Weights of a small GPT-style language model, trained from scratch on English Wikipedia.
Size: 6 heads of 64, MLP 1536 GELU, 19.2M parameters.
MLP neurons of a small language model. Each row is named by its layer, matrix (down: output weights) and neuron, and shows model dimensions 160-255. Each number is 50 + 15 x the weight over its row's rms, rounded and kept within 0 to 99.
A block is one neuron, or neurons of one layer that tend to fire together. Before each block is what it responds to, as a language model described it from the Wikipedia text at the highest values.

Description: Agent-noun role endings. Fires on the final token or suffix of person-role nouns naming jobs or roles, such as treasur-er, guitar-ist, director, editor, President, spokes-man. Weaker hits on other word endings like Spec-if-ic and D-on.
L3.down947:41 28 52 53 55 66 30 33 48 47 46 57 62 58 79 48 74 40 43 57 65 26 45 26 67 48 37 72 50 85 67 24 54 43 70 41 52 61 40 77 43 41 48 36 57 51 69 58 54 60 30 71 31 59 78 61 35 57 39 48 54 61 64 36 46 43 41 37 82 39 69 47 71 56 41 45 78 61 44 76 40 39 45 37 41 65 54 46 28 31 45 76 70 75 54 77
L3.down1330:21 27 42 44 52 45 51 33 53 50 57 57 23 75 83 71 68 54 40 66 47 34 30 41 55 48 40 71 23 72 67 45 42 58 53 42 74 56 53 55 60 53 54 59 49 58 42 45 46 46 53 38 39 50 49 66 44 58 12 12 33 07 49 34 53 62 43 51 53 48 36 28 60 52 47 48 54 64 64 22 61 61 34 39 34 47 69 69 60 59 69 37 68 74 40 54

Description: Occupation lists, word pieces. Commas and "and" right after occupation nouns in short biographical descriptions (singer, composer and; writer and producer), plus inner pieces of split words (batter-y, man-i-fold, girl-fri-end).
L2.down149:36 25 77 51 62 75 37 80 67 50 48 67 47 59 32 56 62 44 42 49 58 70 72 65 60 27 67 35 34 36 55 61 33 40 60 39 63 54 58 54 79 14 47 28 65 59 76 38 63 34 76 37 51 28 29 42 34 49 76 50 45 34 67 46 26 48 32 62 58 57 66 32 51 56 52 46 52 37 30 52 31 42 48 54 53 53 54 51 63 56 37 64 34 39 49 53
L2.down189:14 39 50 54 81 50 47 52 49 47 60 43 38 60 32 57 62 37 69 40 76 58 69 65 55 45 37 36 31 36 36 45 67 54 36 65 87 57 21 45 36 54 19 59 49 48 26 40 33 52 51 31 34 39 66 63 39 30 24 62 44 49 79 83 54 45 27 41 54 49 75 42 66 46 61 60 29 27 40 60 53 62 33 49 38 86 51 55 55 45 53 37 38 38 45 57
L2.down328:43 44 75 54 58 40 40 71 44 52 28 67 52 53 51 55 35 45 41 31 48 38 33 34 56 67 60 40 26 45 53 16 61 42 66 46 54 63 53 46 65 40 57 25 31 40 66 33 39 35 42 36 24 48 65 50 27 46 39 52 63 32 39 50 62 55 35 37 50 64 31 56 62 62 36 33 51 55 37 27 53 36 42 52 62 60 16 86 56 41 40 41 58 38 43 50
L2.down569:57 64 63 56 50 41 23 17 36 73 60 70 59 35 48 80 55 54 62 70 29 82 72 47 54 35 47 23 62 41 34 52 34 55 47 61 26 56 76 80 56 45 55 61 48 56 42 60 34 66 57 45 36 30 48 55 24 72 28 53 37 36 44 69 31 57 55 35 52 38 48 23 70 35 58 47 94 41 49 61 25 41 51 59 49 38 56 47 52 37 48 57 63 61 47 40
L2.down579:44 73 79 46 26 79 51 60 54 38 38 33 43 57 42 65 54 53 30 55 54 35 71 75 74 33 07 38 61 72 39 56 76 20 58 57 29 56 45 65 42 70 47 12 29 52 46 36 78 51 49 75 29 32 64 27 62 72 66 53 58 66 46 59 35 78 53 58 47 71 56 64 20 65 76 32 64 46 36 67 55 49 55 22 41 52 70 43 26 65 50 72 50 48 46 37
L2.down1383:50 59 32 53 51 61 55 50 20 52 36 39 58 57 72 22 56 24 75 34 38 57 34 69 58 66 72 48 49 29 63 54 66 65 45 60 30 60 24 53 64 52 34 53 47 50 41 59 34 46 25 45 41 39 53 50 49 61 51 29 41 71 56 39 50 33 74 33 38 46 64 40 48 27 59 27 31 69 69 53 38 64 49 37 71 41 53 60 32 46 61 25 26 60 52 75
L2.down1412:50 49 64 25 56 36 43 49 64 62 51 70 23 66 46 44 32 36 13 36 27 53 28 31 49 48 79 68 45 48 44 64 58 67 46 61 48 42 58 53 53 34 46 45 45 48 47 48 66 55 25 36 52 77 65 60 22 47 78 87 38 36 63 41 63 50 70 39 75 57 43 65 53 52 39 45 47 61 54 44 58 17 40 62 39 37 24 61 56 47 72 36 48 52 52 59
L2.down1526:66 48 77 96 34 69 56 63 52 35 60 56 56 42 50 19 55 36 26 41 37 64 56 77 54 35 50 55 67 62 33 60 88 53 56 40 37 64 57 29 51 35 53 14 56 49 50 37 58 50 61 71 29 30 55 37 50 63 54 55 84 40 48 60 51 52 57 52 56 69 43 41 57 54 66 74 12 90 63 37 62 58 39 61 33 45 10 45 31 47 58 66 46 46 56 77

Description: Word-start and mid-word fragments. Early pieces of longer words split into several tokens, especially prefixes like pre, inter, multi and semi, or middle chunks like vi, ti, i (deterioration, certificate); occasionally by, of, or commas.
L3.down511:21 58 44 40 48 35 36 68 50 53 50 51 49 34 64 40 75 58 47 36 56 60 61 58 59 69 48 47 66 38 66 33 60 40 66 48 60 26 58 14 66 84 58 35 39 35 75 31 61 41 75 47 42 34 45 45 25 67 59 46 46 61 22 68 50 33 62 31 43 38 62 66 53 62 43 43 68 68 37 43 53 24 48 58 35 72 29 58 71 47 51 45 51 42 54 55
L3.down1504:54 50 40 33 54 42 77 69 37 50 57 32 44 55 42 65 48 52 22 63 93 53 76 56 54 54 54 72 65 51 61 38 51 62 62 44 60 42 54 62 13 66 71 32 66 40 75 38 68 71 36 51 54 61 24 38 58 36 37 62 22 56 44 32 21 62 53 51 48 42 48 65 50 54 53 69 53 46 48 46 50 50 55 64 37 56 23 85 40 38 32 58 63 22 54 57

Description: Predicate role nouns. Final noun or agent suffix naming a role or category in "X is/was a …" descriptions, e.g. basketball player, pitcher, footballer, member.
L4.down129:48 54 28 76 67 28 03 35 28 69 30 55 63 22 64 66 70 33 40 53 20 64 69 62 38 48 46 31 43 59 53 01 58 45 50 59 44 36 31 66 77 53 50 39 59 72 68 39 45 41 66 31 28 63 59 38 80 50 40 56 45 29 58 35 55 46 47 17 38 45 26 43 73 47 59 18 70 44 62 57 36 60 46 67 48 50 40 51 41 41 41 61 58 53 46 57
L4.down895:52 68 58 67 41 35 60 46 61 34 47 75 66 34 33 61 36 57 32 41 33 53 46 41 30 30 58 54 65 48 36 49 56 78 88 65 43 23 67 55 72 56 61 47 37 67 52 14 47 45 54 60 33 41 45 44 57 14 39 39 68 41 30 57 58 39 63 15 45 42 40 59 68 56 61 27 69 53 62 47 54 60 44 42 68 51 49 57 43 73 75 28 45 64 28 47
L4.down1435:86 23 78 49 28 33 45 35 52 47 32 58 66 43 36 62 66 51 54 33 29 30 69 45 55 45 37 55 72 67 35 33 32 69 42 49 54 53 49 67 51 72 24 51 52 70 45 31 55 66 49 37 65 36 61 55 57 63 47 32 31 54 44 16 67 72 70 37 55 62 80 26 60 37 54 34 80 50 65 53 14 58 54 24 57 49 42 58 43 59 62 23 41 75 50 45
L4.down1484:66 48 44 83 61 63 44 37 59 46 49 35 62 51 67 65 48 36 42 54 35 49 81 58 73 72 32 64 63 30 66 53 82 49 46 45 42 71 64 48 76 57 25 48 25 46 22 43 45 49 66 36 36 49 64 48 47 23 46 36 54 47 51 66 60 48 65 25 37 66 16 20 71 67 52 61 54 32 53 46 53 39 43 47 55 42 42 47 63 57 50 67 37 38 35 48

Description: Creative-work head nouns. Head nouns naming a work, release or undertaking, ending a phrase opened by a year, "the" or a possessive, e.g. 1948 film, debut album, his work.
L4.down1:64 37 47 72 37 43 85 49 48 54 40 58 68 50 63 42 55 60 29 62 62 14 68 53 67 47 55 80 44 53 49 62 50 43 69 51 29 63 49 49 57 77 34 51 33 40 34 53 52 61 55 44 41 27 30 66 38 51 44 45 17 73 83 50 28 40 56 37 42 46 53 43 66 43 57 76 60 25 65 58 49 65 29 43 60 44 45 61 30 43 68 20 58 49 57 49
L4.down81:14 48 79 50 48 27 41 54 78 46 94 49 50 49 60 40 45 64 47 59 29 62 39 68 82 43 37 64 55 64 54 25 65 13 57 41 66 24 69 58 41 62 28 35 53 57 33 29 31 37 70 50 68 30 54 18 61 10 53 53 62 60 27 77 53 48 45 22 61 60 58 77 63 43 43 20 28 28 60 42 13 39 74 42 78 70 62 51 56 20 74 64 47 39 54 41
L4.down333:19 56 54 52 52 55 35 44 63 60 43 76 18 58 58 52 63 41 48 58 43 63 72 51 61 80 53 75 49 48 38 27 49 45 43 51 49 50 42 40 66 23 61 47 59 57 48 61 49 38 69 53 65 47 45 68 52 45 54 55 66 49 23 48 56 62 43 41 27 32 37 41 51 52 46 27 46 81 45 44 69 74 58 50 45 63 68 56 27 54 28 44 60 29 84 41
L4.down1349:39 57 54 53 61 39 60 58 53 35 34 67 47 54 71 21 36 39 44 39 26 59 66 43 40 81 59 53 47 35 25 64 56 47 52 59 11 60 21 37 85 65 40 55 48 55 30 54 49 54 66 65 58 53 69 26 45 28 51 69 30 66 44 34 36 30 51 19 35 22 54 37 58 73 62 76 22 43 76 50 34 61 56 47 43 49 30 53 41 12 26 55 38 48 56 42

Description: Person role nouns. Final token or suffix of nouns naming a person's role or occupation, such as guitar-ist, astronom-er, tennis player, father, actor.
L2.down146:71 37 26 69 82 69 61 37 18 57 79 44 34 66 55 61 60 40 54 32 55 41 53 31 53 64 58 11 43 74 52 44 64 40 38 40 43 70 52 51 52 29 62 38 51 33 69 63 59 39 46 38 51 46 57 66 49 65 34 39 54 53 78 46 54 26 41 22 71 27 52 25 59 48 76 47 25 50 58 42 69 43 63 53 38 89 71 74 38 30 44 70 45 34 45 65
L2.down158:50 80 66 29 73 54 57 41 29 68 36 46 48 45 52 26 55 29 64 51 57 31 41 39 71 72 54 30 78 43 53 38 61 58 46 33 60 42 65 50 49 51 29 48 31 49 58 62 48 56 74 61 42 41 63 64 54 35 25 33 42 47 77 22 35 68 55 53 02 33 46 39 44 71 47 42 40 86 30 33 63 48 58 68 52 36 64 58 69 44 63 57 14 46 49 52
L2.down312:41 62 65 30 53 44 75 57 45 68 27 53 37 54 62 69 67 51 61 64 44 57 49 43 38 56 62 45 58 21 38 65 39 58 37 37 59 53 36 70 64 39 41 58 20 43 34 46 41 55 68 65 47 72 47 43 52 37 13 51 30 61 35 51 48 53 61 37 33 62 39 48 43 31 34 62 74 37 23 55 62 42 55 58 73 53 62 26 54 59 41 67 50 61 52 77
L2.down589:67 67 25 49 57 59 51 39 26 50 37 66 59 37 74 58 65 56 36 34 80 54 54 26 40 41 47 47 36 47 63 33 40 46 46 57 74 42 66 60 64 56 76 43 53 65 64 15 34 50 61 54 50 43 73 62 46 40 25 44 53 32 64 55 51 52 57 43 60 26 32 49 73 36 60 44 49 50 73 41 68 54 51 66 54 61 56 65 66 24 44 69 60 30 42 57
L2.down837:52 69 64 57 40 57 68 34 26 32 29 58 23 61 73 36 43 26 53 36 53 36 47 40 51 82 63 46 59 37 52 43 68 59 49 44 27 38 59 56 66 50 60 23 41 83 53 45 54 57 79 58 81 39 50 53 46 41 48 46 45 61 76 37 46 52 35 40 43 38 48 60 56 42 65 37 53 60 36 43 49 46 54 75 37 57 47 71 07 11 27 39 65 50 50 51
L2.down870:73 52 38 38 39 51 80 75 58 41 59 43 43 60 45 63 71 63 33 55 60 50 46 44 52 51 42 45 38 61 53 53 53 40 57 35 50 40 76 62 80 57 29 70 46 67 57 59 56 75 70 16 56 51 30 48 36 54 40 63 38 44 43 45 45 47 71 60 55 32 40 43 76 47 36 51 31 16 68 48 64 56 46 62 31 54 63 71 66 25 59 45 38 52 58 19
L2.down1191:70 23 53 33 64 58 64 74 39 65 48 34 44 50 62 48 58 57 28 16 48 29 39 54 41 61 53 27 44 55 55 57 33 52 51 74 33 58 46 61 31 35 42 34 94 33 42 67 58 50 31 24 52 51 68 52 68 58 40 29 34 44 68 39 61 62 36 50 34 62 82 63 73 70 29 54 59 25 78 78 62 30 51 45 50 66 41 67 42 33 41 51 44 36 41 44
L2.down1434:40 48 52 27 71 48 52 49 22 69 45 30 37 55 88 56 61 43 50 42 61 45 37 53 44 64 39 56 57 39 40 30 47 47 39 68 55 37 21 58 66 69 65 08 46 48 46 51 65 13 38 29 42 65 52 41 22 58 55 61 36 33 76 43 35 68 58 39 35 23 56 69 54 28 52 38 46 69 50 54 73 54 40 31 51 54 55 40 69 41 68 75 53 58 50 57